From a checkpoint of a small transformer trained on Wikipedia.
Size: 16 layers, width 384, 6 heads of 32, MLP 1024 SwiGLU, vocabulary 19600, 38.7M parameters.
MLP neurons of a small language model. Each row is named by its layer, matrix (gate and up: input weights) and neuron, and shows model dimensions 128-383. Each number is 128 + 32 x the weight over its row's rms, rounded and kept within 0 to 255. Numbers have three digits each. A neuron's up and down rows have the sign that makes its largest values positive.
Before each neuron's rows, "fires in" lists the words (lower case) most often at its 100 highest values on Wikipedia text that the model never trained on.

fires in: "the", "a", "of"
L8.gate811:089202145135079129204149087057107113136095145105103139143180114148137151102109122133083113074144087107154070205106121108122126157131117127100116103168094107146115135142076097111132101091105134106124131117120152120049102145153145104109054132139152081143143115100081143116097162135175098133110151107148109076160172104106151182139100145112140088097162100117110115107137099164064132144112161179136127140063143135127147178155140124087092125147130147160111094129080133134163105103175134107148078120141102104080106099128136068195094175078098132109134204140194102174148102138135089208138176145164170098168126152185129085098107125145181130117104133166031135194175083182118157141145193194092114115129117177135107104159151153135098123139113127138094091131132129099104145095090087
L8.up811:160162094181106091149147155158101143139129124152095154105121089060129115110132113142176092089211167147115139095147114127137141107100110109151120162136120136126183113117103235116112144095141105113148115103173141138134136125114122174121122075151089111141159143174139070139186176092140116103128163107101146108076141128091111168127165162115110154184125107123191000143125140149154104143127132093099132137139096132009120124120101155178141111135098108142124078153159153166107126078067142072105122112130207142142198169149108118160121122134128088125175113106106134127123125115170132000188120182105144186105157150072080103181126120069134132142137158135134116119105194161121141105106171202137129127109163091140138144079157129162178085143083070165118143139118097131170108152160076

fires in: "been", "al", "also", "be", "being"
L5.gate914:141170167159165091128146101129163146127119170147172111098111145091165127107186130122112111111161113170121145131085145122151073205151045115090111148180152163104071117183167145115139134131117166090078166140119180098105122108088178192118147123123089132098128171163098056119144109110025140126164104101159127109079102149086156168140165140118167171110157140155170131137145120120162142099120114119152145158159112093143140133134186151169096157145162073118121159153158139136106110066117114116099147136104126123170086061138137115151134113102079100100161186218110162104120140164152112052131156083163110077098118152079151138154169128119084123047149142119142130136109123091097083175130134117179104118170150136068147070199060058107128128139086083135124127092159157089116120129132188
L5.up914:117159127113157097101177112139151131148160179100125138069130146109139131132122158090141097133158083144030162098126130116169102130132111108123090159111083144132123129176141101158117176127118181142131174062129111098054103066115138153111123136144120154162117175124115131100094108137124127177070120096151119159129115169066126136182110211103138134125157142163102118125175072135110138140094146071133148130158149166182146163135123171120080151107095108078122136120157089105104122119140078109131059156132165170098162033136166187117129205172162082110197118134123126128116094097126133138113119113128109167103145103173081116142055131160144128128149071178085154113045151139068102117088095121132146134127120120114175112095087102066077204115097096120164133156118157160130121129116154

fires in: "be", "been", "bioinformatics", "to", "genes"
L7.gate332:141038200105128141114135095127138106153112113083156101150082067072144200124117119091103140124123127141130141156098121079199131108099105134064128112185155082149137109159114112096096172154092091138129139122121138099120098117163111182128102138118134164087105084098182134133105085128092118104154171134113195090154121092133118145217110131163135133157225118139101135181151105100063147136110155074143147119094132073130149133147206118099151180182134149151112134136158110112161134143116097113108115083115122132097058207096126117141112108115116054141152162107136160180188138142160103161139173116122118151175103105096104130167119143139150121104125108166081150165102124114125102138118120162107167112175170088064113125133088154167082149106183092123122136087087141131045138143110068
L7.up332:157100141143120171121122168163104099205176121065132105116087149090107185107175123110120144082140153144111144113125137103152128153222120165185119113128132105158115110162095098112217148128061183112151162093090121095083135067172138139070098110095130166150166081150183084123158110121093086188084129157118152150093106122127117149151096112136135111129187133167089128232169067146132151126127188080105112140090147174122138147137105142102087159115047118130100118101084172041118107127143143168147134161118106114148067123098135089137073112071126127117091121125099196143111106109140127149124155173093154118132127101201069129176154152129152108176194151127116128152178097113188135166082127080179157120126136134110105168092129157170075149131126125118166077153132128047124063122122136

fires in: "he", "there", "i", "she", "they"
L8.gate739:167125140118120094152173121127147138132158186103118104178090112139117089125123130158139154103085145098101139174200160087123139122157136086119149171154108130147092085084156120114145161127091131101201127133130106118074052152113174144098109167078151126129080116138101164132201122180136160180116150117183092067139147141126133129133127136187148085093075155087104095112163193107136127144121104102092132090087136170173100120148116131152169153139127134151127086130135110125178103102093133106110095140117104041107090135142119148111072086112153145034138164126150078096124161156100137179169058147147126092102110140133043119172172080158108113124152138113120146092135113081160132155113169137135140196129115080106102072075169158127100096198089095166110109163118090126148127108147102
L8.up739:154148100144071131153152107131164116125128150146107169122165134142118074090076127160105117129120167114112105148128116181128082101125203073164125140150171147130153070089141106129131164119052108083189118089153103135125063169123088158066129165073102151126143133166183118180133115164112144110107161101173104047186116141156081077201124152095190130200153108144116113158116203111123082122095138174102126170160160138141126159146174137135138131143171117127125147114096100122110099105174108156111113131094160106124144133105088112164127133104150124093102115141159184158079138190193110179136128118093133126110189102129052184140145133139145196170159091168185167089090077116092143132162108130109141140144022112115127106162069148041148086115129087096090105143099122118136066134169111

fires in: "for", "to", "of", "after"
L7.gate510:168122098170175139179115100173122148172199138125148046146145139146111167144149108147092109094136114101177137110178086100138136091122087160116126147123164135154075132140114158100123107099166092156138113178159128128105091168098183160134000093146126109092056120129102155134097126138146163158136095108090140096124194152161055126165066149183139126145115115118126124154083148192121155104141097132120187109151076135109082156149156128092113161087144058136170079122132185050118169087072107102141096151107140158144105099090120140090064142119139157132160155067145144138103139131146146148068120111106140146163111131155075135134115059125138170079101144110138145119146142110057143146158116198123182111153124077149153058087098127150093133128118146155156096161176075065130171117057091
L7.up510:089135104103154061155130155158090114140157143114115114098122092157139124139133093158118127111128134022188115156158142082162101209098125166050145110106111105100156100107108128130104115044153131121153103132122125157102157129111138139115115139045113122110095175105110132148144114172179170108118114155139109124177149180169131090111072105115107135109088122115130104151119124131056168133130129169126158081125046152137094133121059129088158165144160176072164079163137116085104141102139107109170095141133107140130061136116191127152076140065148122151199119096096133120085119109119116099110158060100162150167063084103115161157127128131120112106153135055150095099214097151103165150140116161108145115164108163203138096121189138129134131219141069133101120143174159157138135137122084

fires in: "school", "life", "hospital", "health"
L5.gate405:153142132137119126105132082159150152080105122090067099137122191147161152092168143113138166109116137142125151130110159133122122152150200163131107176153148122181083071154133151158123107124141113108149086177071112141122194157095178139107106087103178174133137112093155144147096218167152131080170086174108115067083150147125133125172144075117113116063097108056115146120176122087107129131057117154050085149136177128147136197122094097152122129098096156152086162118076153164068090139159100107181056112096099124162141097147107154139081180140112121135091140123118173096120120193104140128121120109083118180170077120120153117104145173172161124164150188156084168144141177158137121087163141142079110140151090138084081063100152087143170155133070101131150138095119081140117135179108176
L5.up405:107160125117122114120120089117143110136105132124078072069201145093114104170102134119079179125150121160150139163150132116090107155133095153175075096165114170156152093109156195148157133104187126126177131146098125119154136167146181091105115076120094130121124141172166148128107110131146161089118085193132055157160178120172113149107103128159129072117115178075139115164118070053133160094121125173108142167101145186156160102110086132197148141105128139188130169121122131146124092195170180101119080120126044065125145126100091121068110125103104104137148110126156116116083097119095189150125069097114082120149095110152135179110167111181119130087106156106173100090109117137101081111169133062099159090186142141123156154140050152177180142146133067135149128079125084145166130136155173

fires in: "but", "do", "however"
L4.gate290:150085107198086171119165156154132100102144090140126095082079147077076095081127122143152134135151118079111110113142094143086144109126095069080088094078136143131134138118118154141040103132100108145118111147134130086153132186117068124158145087122129069140088096123132187120159137149077138120167070125179099114109082133146098135123126126130133117125185109155147111154109131137084154118148184095141114079140187171121160145085126094115113079188103076117157142113110118175077150125111102170132144144108088081131194092140129135115117104075161142094119103154079144131145173179111131106174113137129105137046180075127181107110110129065066153167139162117101109096128180172139025119133115146120108144088176143084163159116143165180129114145128124130146102097107144137097070085123125
L4.up290:177123134162176111130121124151109151092093127076103143155150138142126148149182120160131129134154173111118093147093141125185148143125100165135181131140119171087136179105132115169117059139145117101084138144085191102117169134187171166160146103131138127078149156115183126146152105137184113082125086131129088116114104168161126196144170143105078147098116145205132127133176129163156080116101090109115128156134086115143110113144111166135153033140103120147085117143087101135120144166111072163147166193099147162139115161161131124088073129042129151092114136095177138157108111128120106164097122097102130137251155170162055154076071137119111135152125153094150102096134135101150139179103100136187191120167166180068108127107126143097169094125107131138120140170098175097189141149148140

fires in: "for", "of", "rokkor", "rukavina"
L4.gate523:139112127102171174116064165157156140134163082123123117082114135153111136108112132115084130160090154115130107109116168130141141186080100113146150162061090136080141190083080108100082047141095039138151135163156117161096130165099175132101122079058075094098099179152147192114111147126137068196085159122149161102084196091173122173154153161152163095151165134173113170169186154149094119120097168182142138063181082110172131170113085107101135123145117096102122098137150151098122198088145132151121147112134086138078107093118092138163102070145095130138136168105138164142171132148103173118095111054023104169086104144157139127079124101112186208082084119117125154144127147122111104135112101147147167170119126131119148126122113109150110150144109151140132143173137124218146127137167112
L4.up523:133119226078131132164150102183143098127116148187148123088169106185136104108132080166146160185129132133114088128157122140128173059189153168103082218191121137161110167155126108114149107134127182152074121154110096136137132075171113158150151160111142118143086136178182117121128141114133090212140107162096121109146125108121097123177128160133058182117100162140108110120174107132090122150194114150085107126103102130144117099112125120122128127140084123182113099142145171112102114153141182077116125156201062174080133101110136166124104114118145113132122171094133152187148115107096060123214146058184142162149123139139098162172170114131163154151134136083114163152169093123181110145142142131139127110135120172201118148131112162099148154137127086148106070128138173140167110128098153

fires in: "to", "can", "could", "might", "may"
L8.gate462:140139152095109096129152109133137135144141127123087146181156223084218149107130143138164114085168125125091093119094160134215098137174088127179085078169141080135123093121145112179165125125145147135106167120156119085100155159163094146119129162119072167112136093156232129154093145141116155089107123191143126146156080105114144108115081103099115123147162144065121143122144115176194175125129107150150129141095098122078198116138145071139167122203076139140072113154119115112141130104134180157117175175103139103084151136103168119143145181069088108185091106133149154195106135180120080127107113172133192112084133129144059191129077075120120067085163115155133108180145147139097081161142145194116155123128145098147147113137150169152141144130137129194141098164124116125129098113130108
L8.up462:097075123124131111225117137119165148110121133095152100117148153107185081142177199114183158084100178126126184098108122078128123104135158148125129066144098088082107077111090080080165115156133097087157142134136109111108114137117109188198139099125141156112183138152071115126098105114109152148188103141152187119122194150096122105145125139122133122086177120055141153109126162170128136171121077158146176130051136152117186094123160146115099106109088155128080131129146073107089187110133121153126094144132105099187107131108155137088161093126142029167105168121161091160139138098125116120136093205109125161141143131137106136102194116132117139068139111071075172071118167126174102123087140124102078073112161120102125180111159150156161137133137136135137081127098156089108214110186138

fires in: "will", "can", "may", "must", "god", "does"
L4.gate40:152101174208176154110157125159087161117117111128165142125133172134140134164086135157139074117096126112103101185128072171172127177137103151081084121126135149156096112120179142163176155147107127149121122121169159148143154116099160125156116100174163123134121138128151096100115120108092173116140098103105161135074107195125077090145095105146132146095113116146121123144098105112112129110119193156153105195147098127080176039144109069134153141087149128146129079080115152140100170142104111103096054150124143060095077117156187116110093145168090084090151091068128125140189092149116117090176115164148133128119144129109129077150100131128159102119082089121054156150055110134150135156132101149142121202151135155115118134133165134103096135094130156147158168094177107201133133126132067
L4.up40:153092141157181169144134070131079112156115094148070097106119156133102080112176153129136116032103135126099129136101150127154131111148134107107094112157133144128146157070156190067119191129147122127124145190191176128151152116123134091172164144100160139165139132110143130168109130120116130117142066136165124200118091070061149123164154138151140155085092131116112150176086083133061145109142113165113119174066151097157097053053112147121143066144137108100147131110161142128144156176094152139105158160093128085123126094110140151125138129135083095147156102126198077131197172180106116146132145104134144127141057124120157146072097102120132142139124155084087162143103107153145113089140129161109109159133133135147124156152127112102086067085090136133125166068168125143151204138060130

fires in: "a"
L11.gate756:153038159122117125134175125063148139171124149087142153108102133084133120139165133107143158030106140112126074168156130092151095121107081179105128101108173149183114145149082124159149107086112114144113147085112147143139094192088169106147163114151087087124173187134094128074139111130136127211134108150202037128147087119113157174157104108132121138201187133169149098114124105163162159094130146103149207150105125137097135135130121124136119095139146146170161113131119130126190075168115154108061137184121073125139082129119079106133101147109145148151168154123129114099147094132133117139122150153058144090120175152131146119138154124159154124157057103124043131115088184073157132140124094108149137123073126129108170149132196205168123133180173173154083127098112095139096057109117105
L11.up756:150073116141090055101128141156171154165136186112118146156157131106155144113092111155139159098152135142159136168118152071165103155093106114148145177189176112129092165137118140132141085158142176142083094127093147046132132132124206190131092150143110154053124098128115131190091102122156123173128106128083154126108115129113108125112110098153070114168101152166169136127152101148129149105100159125182099126107132157107135192104117100135134168094108096078139169130109088059151105144157176123105112122158135148164175176076104106115185118162130114120146130221144136097169138145073113128147065119075131101128192117131163120105129137131162148138064158101093079115091166119151142109108129142148087142121158132129117124153096116152105142202072175151149174154103064055116079067216138

fires in: "to", "can", "microbiologist", "could", "may", "have"
L13.gate206:167090128075159108174164097105139103162143157223087126233110169118095102153066109116217149064089121182135118140068109088147155151085100171149122093121101095106101079169179095125108157136128115129095101167164150139096133098134097123152096124111135077118113135088132134130145122135117140099099105189100083129166172134120163126155130125104113158166143216105169121158169102188162109127092191151148128165151155127131143109120161108156107100132135098066177119090170063194127143094078112154115101131081132130104126113123111133147099167114165130144106141109079163041194119228119084107132105130122120146111148117101139123185157138098110088084109103178111149143101203119164115147196158119124166143120124208116067153107126138084097165119178119114119111195116173155138138134175103
L13.up206:168076111143168119157129124137131140174089147194184140160146160132157108170157140098186116094130156018135168133164104062113132185122156160140147183176117113077136144096130155092120171118149109139165110123139181127085105066170141132083118108138131164140150122106148152134163103116086139190076063102106166108142124146122171127174133117069154115119126153115152129139139126181174185118135142123145131164096078090127122169112144114163120115179147106205166078052144167152126136133152093166052097068150223148158106103150121152101102154152147085132130153149134176099138128183130124097122086099100137118133120179172104102113105105117159115098192158106138080117175148129147110098169119121103110150125102136144135112120205097106110130117153100157128108135186124085107124127095106

fires in: "her", "of", "to", "given", "air", "awarded"
L7.gate931:162138121126168088131153120185084117084122172171126126113096078097112099135147122144115149139140128109113181114189185142125095170114114133158091123139129187129083133096182123160108142092100158107022108218140154114078146186113154168043101159093075135185160123231138114153058204159120153145114140124108114158105151123099150111095133148089152117075119142128115071130094186109115173130137155107184164106159155158127140152166074132069153136129186080172141102077116175180158111098153089156145085117129067152143100100107167146108178140113109140082156123091162115119137091142158171108124175117167194161093184160114123109097142127157112088116121152135095140097168112164071128137153130141128187100104088134097142141116133134128125165104084143159103127135083181161112126097209110
L7.up931:137051113172144095137171087161084171185084139135170117117097144147133128156105122097090230148122144142125108131093165167093113126083145117110121054127174109165129110089174179142123113121119141125114172142214164202164123101108126143134128106145085182162109141138148106160087120122114147103099149149116096195086183153160121137126172160136143102081102051141156060124136107100167118125092166108103109146163228136124125135140080127083181131122232102141080107112131115143106069116188070126154177150113112152148093117121138137102176113165137118042175070133135138110116133109159075158084159112138127090063097118171079188059132086135121076147166195140098156181097151146140161113090116108091185101129144124102116098083094135100100130148088175109152121145148168116148152146083139

fires in: "for", "in", "player", "of", "to"
L5.gate52:135075083170117101082119126131080138122177135083101138114112094096219121150144130166079125126092153140144097069161144049104115153100128148167124129146119096149084151094130132068085177068137086172127113150182116179141121128119143154153055130084163145185136126162159196172097167071129088148153128120125134162144150142148121144140165145125114098131157188223141075160157107164094103092181090155137148095173182111180112139099107119038144154128164054143108155125145125109122162141128166105123124067118113147056147110112121151090102115162102139170137128116113113190075120117147066124108115144147148098175188116129132169099120124099184167131101132167112081136096118119134077170129086123089137116109136121188198130117147112143092094092121103106124115104114130207149102135206094
L5.up52:090162086132151156077203121157118136069203074094118163096116161090102130103101102193113104153144136087146096112129121101103083119117145181134104082150063152156099163134149145123174166133138117108130155163167143185106149141115127108126102137071127055172116092152138161168161131098176203114081168125141111105198171144110108092113162148144189138152143127064121165137148140180118118145151113142135092096093146148148174143224134076103113151128149195090125138070160143108107100122122146154136081077148107138111148177153133209155174112154125149103125114148142141095121132062129130125113118123155105158150172150164156164101169132094135132131073109127148188153058036125127102120085130159137122162163147133135117135160160143165195132107129071151092122066130121188181130093131140

fires in: "a", "an"
L2.gate414:155097151123083070096088172112156158160153093122202155080154109151162141122105135132145133122165092153115155168117165121144139171151068131141130092139122171115132172177056125153087191107185158078165129154088188148086141141090131132103099111147163153092155073139198073161170193075084135163094154169157123129084127127102157090151167110068130133156158128111138180142157108202109128119104091160101089139112117087142126148109139132111130081163154147183065052092184101108112133123131093156156141151115123120147105088143121157156126170120074160146121135100134160094162112113099111098073089168101132146119133169105089129082115076164154073061124171068073123134144140107116116137134163089167111127180132118048112092112080125159087119151098095124128200115149184130103091184108133
L2.up414:115068133078076102166116153136150141154093081130133187164125145143106117188142106140150146116150128120116092183165028110127133106112085086150142104184133117150144152119091108151128108121111169150130124088153226152095120182101146116142096099092157135109171167126181118104126121139109133116137191096103119150091051154145137135101145064079148169143150143114208163150110092078098134139116086142108141092110108146112069229161103092160158166190122147147105136184099190083162139156130175126113116110182169110071131131137128118157099147125112098182159126135129156120185114097163117048124122145152172178116159165146156143115144056116094065096096152112091078185098173116064171098118103149132142129120123114100144156115124184144165180050050161096102150108150136175152118092095144

fires in: "that", "who", "which", "timberwolves", "whom", "tholians"
L4.gate867:114087124130098104085063149158065064084140164099090158135154158116108122152097106148130131108122112110105152118108153162142087134108157169078087135086150156172138118152145107104158057141137173093172114149123095123149083089120168100121086114157097142094115161124121123164141106070147121123196141159101140167092128189150154090159085140089092096110104127133074126189073045118133090201145143209078161117133097109191150123114100127125071158116127134116129148165120080179095138072124114150126082160182155186128195081112192111140129125112148173126153144087166135145083167100140093091142067108157158095139138065100188128168154118107089118104117103149148123152120105147141203150119078122075139135111144112181142135204117095109117113114061125106137126154138125129146141121157083
L4.up867:208098139135162119138053166114121133123141149110100159108145114099091153059091114161068148065124157107142137086122168148083118170101149089107117122152141175127167153123166130100168121149096181107163169112129058194074092138152123154146110088112108121141102118075122057146151070139081142126122100116117134131130131158107117160144134148115120129104115117118087121073126083122167143175134141113129106127158105081205165078092145129146085136105088143091127186139102079155142102082140122158155090126129161153122179112094119118169086121117126130113141124147138143066140129094139086163127061121176097123130174096144153073185127113129117146084159082132170104124197108115110128170166091080104093042120147155110100097079128092119174109087070141152149134161129151146065135093110163

fires in: "used", "use", "of", "under", "federal", "future"
L5.gate585:160163095106125134148108117130132154149112087167143108142110139174121162179129112112074104084079165100182140144152104133113124120138118125103105152130101115116134194152117152111160120125109187133141131091099090129124090140134100103135132148117120117121134097119162173130097063202106128127188085113161113075118176129103089178116131096104064159073116089118112110087087110116174146078159063182140121178137131150141156142102158058152123168134187082127051106129098187075122149106125146146086118165168063104162150155113168099135108156178089162184126148135123124103079092208153157165132101196118145139113150134147179183091155096125116135124177102087138114194078127133160147133139079227139088115064116102100157140089130197171145179119066163094183073155161180093191148109159191
L5.up585:117096054131110110079198103149069160111106132182183147077102111122182141101180107094121191120105124119084117156113117098107133111137183167068152114174132134102135123150159088184091112105141100136099128114162054136075111074098091142161156110142147169135109132182201113156131101087171072131178109138141217145141091118064063163147149171171105164114086116128177142120118080112122141135171131076139107207129126103110074175163144102116122137103145113165097185127123131126181125083124166111164086081081124148113122137109126112143089182114109143177063120109115156100158158117121159138103161112134163164127197152093114138149151119158159118131188099141079109115159058110178103127098091058150136091071099109146138110152082094129161066149078128122102133083106083092164175126071144

fires in: "he", "i", "they", "she", "hematopoietic"
L5.gate1022:152101124164129081106128131140162108155164085115100121138177199096170089121101107079139167084121102079145198144126131080155133085187125112161091090135186103175090074060145127127163104159105118161178091100126101137176082088099094106119118083079090110123142063181156124149119101085168106110150157125168131073130224180181120138161142171168131122120167176158160082110119158108135140148111123142119163122156177114137100178181148092164121143085123188157149127105129127167150098142121119114137153119108123065165133148090115154152181125096104098119133118135135074060109128130110074121141111151095115129097156155144147121097172158134153133079110120125081072131190061167130131057134157096100105082162138133126129102110169100150138137178090126155127167150120161112079094126117116
L5.up1022:125157109112053102116150133128121083173165151189097094088081128129092088126130120126152114115132073135142094194084181119095118121146095123148119087145118129135113119112126140125159140144143112156107073103117162114121170136141153191105180125123089142112061075132156166094134157168172204140119111123096117128135158101088133166085131099155153129106132179114082160147115144182102103131143131116063067127181108138134148085080092171110189151075173134119106100144113104136122086097104119134147127196063087071162070124080132140109112166065111092108104143086105118075159109124082136119110173082204185142155124148124155151093126065127164118090061096124177123117177109119134075069097147135158111113061150126093149106098113110123141073188098125075161155093196130118138157099131095

fires in: "who", "that", "they", "she", "he", "there"
L5.gate888:141098105220149131075097132163156104133164132106122113115167157107114061100127105094150131150068172090093102136106116110127087114149094089114101145074086153073119123105057090091152188097112221128165136131138152145087095092193138140147140158110119089159154093163117138162137126172147091118109191161099091173136132198153200132123165113196167079074135103127101113107137177150128153168113155177121141091104119113166162125149148101123148153151148181138114162096069110113121077097142126114112135131128194120110095147137143163088121094134104128090166146154185163116160142109160129130201101172145170130151154159070130168120138147142154173087133150098176154104197064110106170158088098138083110111090189129137142107089134154116150164149119147111137151140110097136109152052078137
L5.up888:197120128095135065138132167065129137128185118124088194145142128135135111115188129117133148080122133117074145145145096174135142129152133139150116071103114101050151097121124118125173149129120155130136126080093105162093105101133125206083120124089146149108098172168219151115127125155140166156135132102150122155149146119181110138126157130169110112105139175126113103134145179176121117161118136165093175131142064127144158122132126185125158129124105148140116131096087135121047093053183134176116086127159187126120103141130136101088130086113143130079078170134159082109122177091090156148178140140181150098148166167147105126137162073093213166140141140055168158063173140130180102134126133141120157184091154164123136043100114138176031149149120115151166124124129150146078103114131158

fires in: "the"
L5.gate495:147126156156112147112138128118134063164142116148077158149132127133099103168120155135127150128165129100147126142121119129176104130203087168088124091171143108094138154184113164107110103100105127136173136086100115109082087129147155149085128127093139159154143114129167159131136143114152144157130125141182068114131161097142172131148079054067124109108152135179136104080192083141157103161065157139077182167110112118121110136100170069085133114119125176110102160106141182145065174060149173097097105163151155040150132155115151094161139125098166129155130198092172120201133119144165113101106133119119171110138097204129167084102113137177091094098098172178102103027080116161130144157132116161099095148146134177129123085160140096169034145096118159117090129144183184130153147056143099
L5.up495:090112080115130129130164147133080148096097092122170142081146169166183180138169178148133143092118119114081123103126187134091147085075156105161120173133156137161100096127097154114111136200137158092118107078141184127091162113127140118146129124180105084126187164157142103151163146189133154119099108206131098119125117116137168157107130227099131100167120098076099087090142119117138110138122146093143141084106147146101144149147144117104036153139132087110072127128125179138151135057083073128172091111115136107138116140144165117133123168141060112091145166173124098124202108159137131102159151155160033117104101150197132131099092096114155126162163120113144072160144119125148188128124124117152105130125221123128182134108208128110110096081080159083197153184118158123147157092059128

fires in: "an", "a"
L4.gate439:101087146143170099110075129155067133174107169110126163118103174172144061066104139186080092125108148142132107182117120135114150188119134148090127062133143076160164145111163133118132144075138130110120103119117139111144096112069137148114122097116115157104164096147127139130191130128182173071109131089169099085095158138128081171142095130159116149172104150081079079134100068096117128090142135138083098154094154111095162136112085116124125041148112093092084146103144126148089127127168162139107136117120135119113116159119152119123087138113073096171087148133068138079104115060095146139144125146060162157099166191128160038050082055141116089119097178104077149159158096072106163184154101113113084143127119146127160125159121171048107076093143114084156114142143112117059109102108124
L4.up439:144070165154087147186117078137194136152132102146086142142140138124110109139105120145166122147083162144112100117103087053205158097100044142121160140169091132157159078128101111127128130103167105105135160134152178104174057206133168135142110145127165111123086110101191158089159120118179177142120096120142113100106109125104096129167147096119167172136131172157155121071173065111094106105130119137118161174145146107189123233083127130097166085173124077137089177145141142109098115133076103112126158125125089106174113106162143092130099119155124146137090110125088150099098047092099120177082070112109132108150115131092187149055130057165234153144101143127100114114144135110171166081111156164110135110125128076118170147101128167161104094118115126120114111103202119107085089133137144

fires in: "of", "under", "following", "using", "based", "through"
L4.gate320:157085166140167143092124109117081174172130087197113120154126148115095115104193110143123182114217119110092140179132141078159121066123145141130170127131168104112142144079134146172186098095132139118172105064186099141147145091109100092158171163131133177179097131085138120133127100093132150100145078138126104116108168172090094115097181077106109133161076201112112100114105133142140162118193086096089178121092118111087121156121139114073174099141150125127138132117128153106108123167165128166103134128114135136112167147069115080161108127154175157075164123153144156139116099157123192106120129108104089095136204168127080115118157100094117089122115084186173090188113144117132151114117163093109105117137092159112095038130157087101149105136102091148149153120126157143195166130140154
L4.up320:097150106066124142153141095147136174183133115217159129141083100133084067092141159144064193105121082117144136150109089080158109144084081098138141106099150174107124133157113146132149162114123178101161155147137085074045121144093076145089156167134099166146083118164134096161084107155097123169146066140107177094131158125147159139100099096119147127065103126145081105073110108160121131102169192077142107146097119137113128155144149173124156174115059100140171119111141122132173095117085144111102103077111098087075095106156176082196149174131072103141152122189120114172144148086117156142156114128056122145121180141089133150121157163139119075148123109137091108135070099121154171132105155151063119120147105116112095110102173095110153128146128072098088090085140130129158133134146106

fires in: "a", "best"
L8.gate256:123073133130165141101128132145161086084158136064098127137119098123110112166136038136097147165139129137126118177089185145135145156129166139154126105159209150120125147085046112136183116082104061153073123167107165126123118120126133155173126171143163031140124111103161100112147168206121140179117080088097141134107138124129107107156128112086156168151198157155106119181102142153131124098125106167164097169118106105071121136144042104122112106119127109148114075171155123092084135116104127157192089164082112128071189137117146093080142178132101142117078151103151167097177081093116186108116047148070120116109086192116110134110170117107104113102137154110149157170135166126187101136091145130138173098107142101123216096109160127072189123162133086140118129164100124113124095166116103
L8.up256:126133135134115073119200124124137138206086129089107142093107108171121134167184066128139157146128142119123119114087095107142136089102090090113173116115115117115118121117108122125126180150198060164093137133121135174127112174149153176077136160161133081121159083121154149141157085126156161158166126184141161161101147091099123144194127086140115101142099096123149209190133115201124129136092136140152096129145055113140100113150126090126149063093143159075135103203154178140106131172200098127104146184131179127120099126116097135152121135132116130112125108148102083179106073155080102123038095154139142100144147101134136126088151094102144139141076166070148066175121090186135158109152084168189147081130118083122124116188102170165149176117103130138117149125127140068078123124167158

fires in: "the", "of", "it", "on", "like"
L5.gate963:127199164094144106156148170128083118122134076145098167188113077130079131113142057142160129100155132116086078185104134069105096153142099131131140032168079111128156168152117179127132090131078104144114075137129141121104122120233106153156102145105116099147130149154100155058053076178131097070153124121180138114171156081142127142109098125124108068141150076154147061104063174134062132125121083120109192120138171170120098137140161135131105092118145121078106090078136187106161098084161137141133083143179132127111106108132106122150125194109107072116184166097187104135133099143202102128125106135136163128100043082140133077155118117188141150094193180152083116121169139120125183151088097190138108195134119171166090101141134142142122117124155089141097142098121179150099155116117121
L5.up963:080168094103142119187115135146144132113137105141173085175120120111165113136141129131132169100124112125182154159139076129133115139053115139134079124145107125167158135146108192120127091102079149135125136104154076157089138116148127135109099107073088105122151120144112158036115097208178079097104105154157136074141134116099180128105077135091079052132093086177149042067135145147105141142091064167120144103121201182100121155144197165151122080122038176092131079134145140092183059046129100083196114124149125150093129142105128106130133167139073093072124166165113114149089099116153111136092131143236113102098142138146056110162102105200212151074117116183106135129193106163090132152102165206114155167117085117167168147116136117124113152091128103150130145125114129087152097141123101

fires in: "the", "each", "addition"
L2.gate332:191152167070140109124134180080144179208143130171095201131120144079111146111156129081179148130096111118092086096125126144141117120119135138098077166090197129142183119086149130069133130108126102130070070116145149159096154149145142114109147136112135139120146115090143151157139178155082155171182186125122107141114137113115120143164119148101079122083113101184135087117131095133121158155137178133135186169139094143115112141132116152139170072130111103129098160151166095213102134116146163067117080074162167104110141163180112093108096131139075121133135144096082083153140123135125091073134182098106098110138082125136098153166066158197097151192097137151136099142116127124146051129091085078107143087175215108161085118099139107131157123111141100131119148139149158105127112134058138
L2.up332:159156091102142121123164081158114136151076073134178156170122121128154104096121122109175198157144123156113105094128101108073096151112099166073141120147128068092125156168099190145091166147084150086145128169130103115092122075164120157141133105135148120079057134176097114129167103132148081076104125096132166094139201130153151133140106087105159155181188140093069168121177074096108133120104145132125148068116113119117106083119117141137047093135098125119110099149134099147125153144079128183218100167142167143086109082119149142083066113115074117133129080149117100072135110195096189123154122144125128155140144114189146162076113079147149120144162201115107108101139144111200091204119129137090109161140142140164133130145092083160130104159131124079175196162119094142141099192128172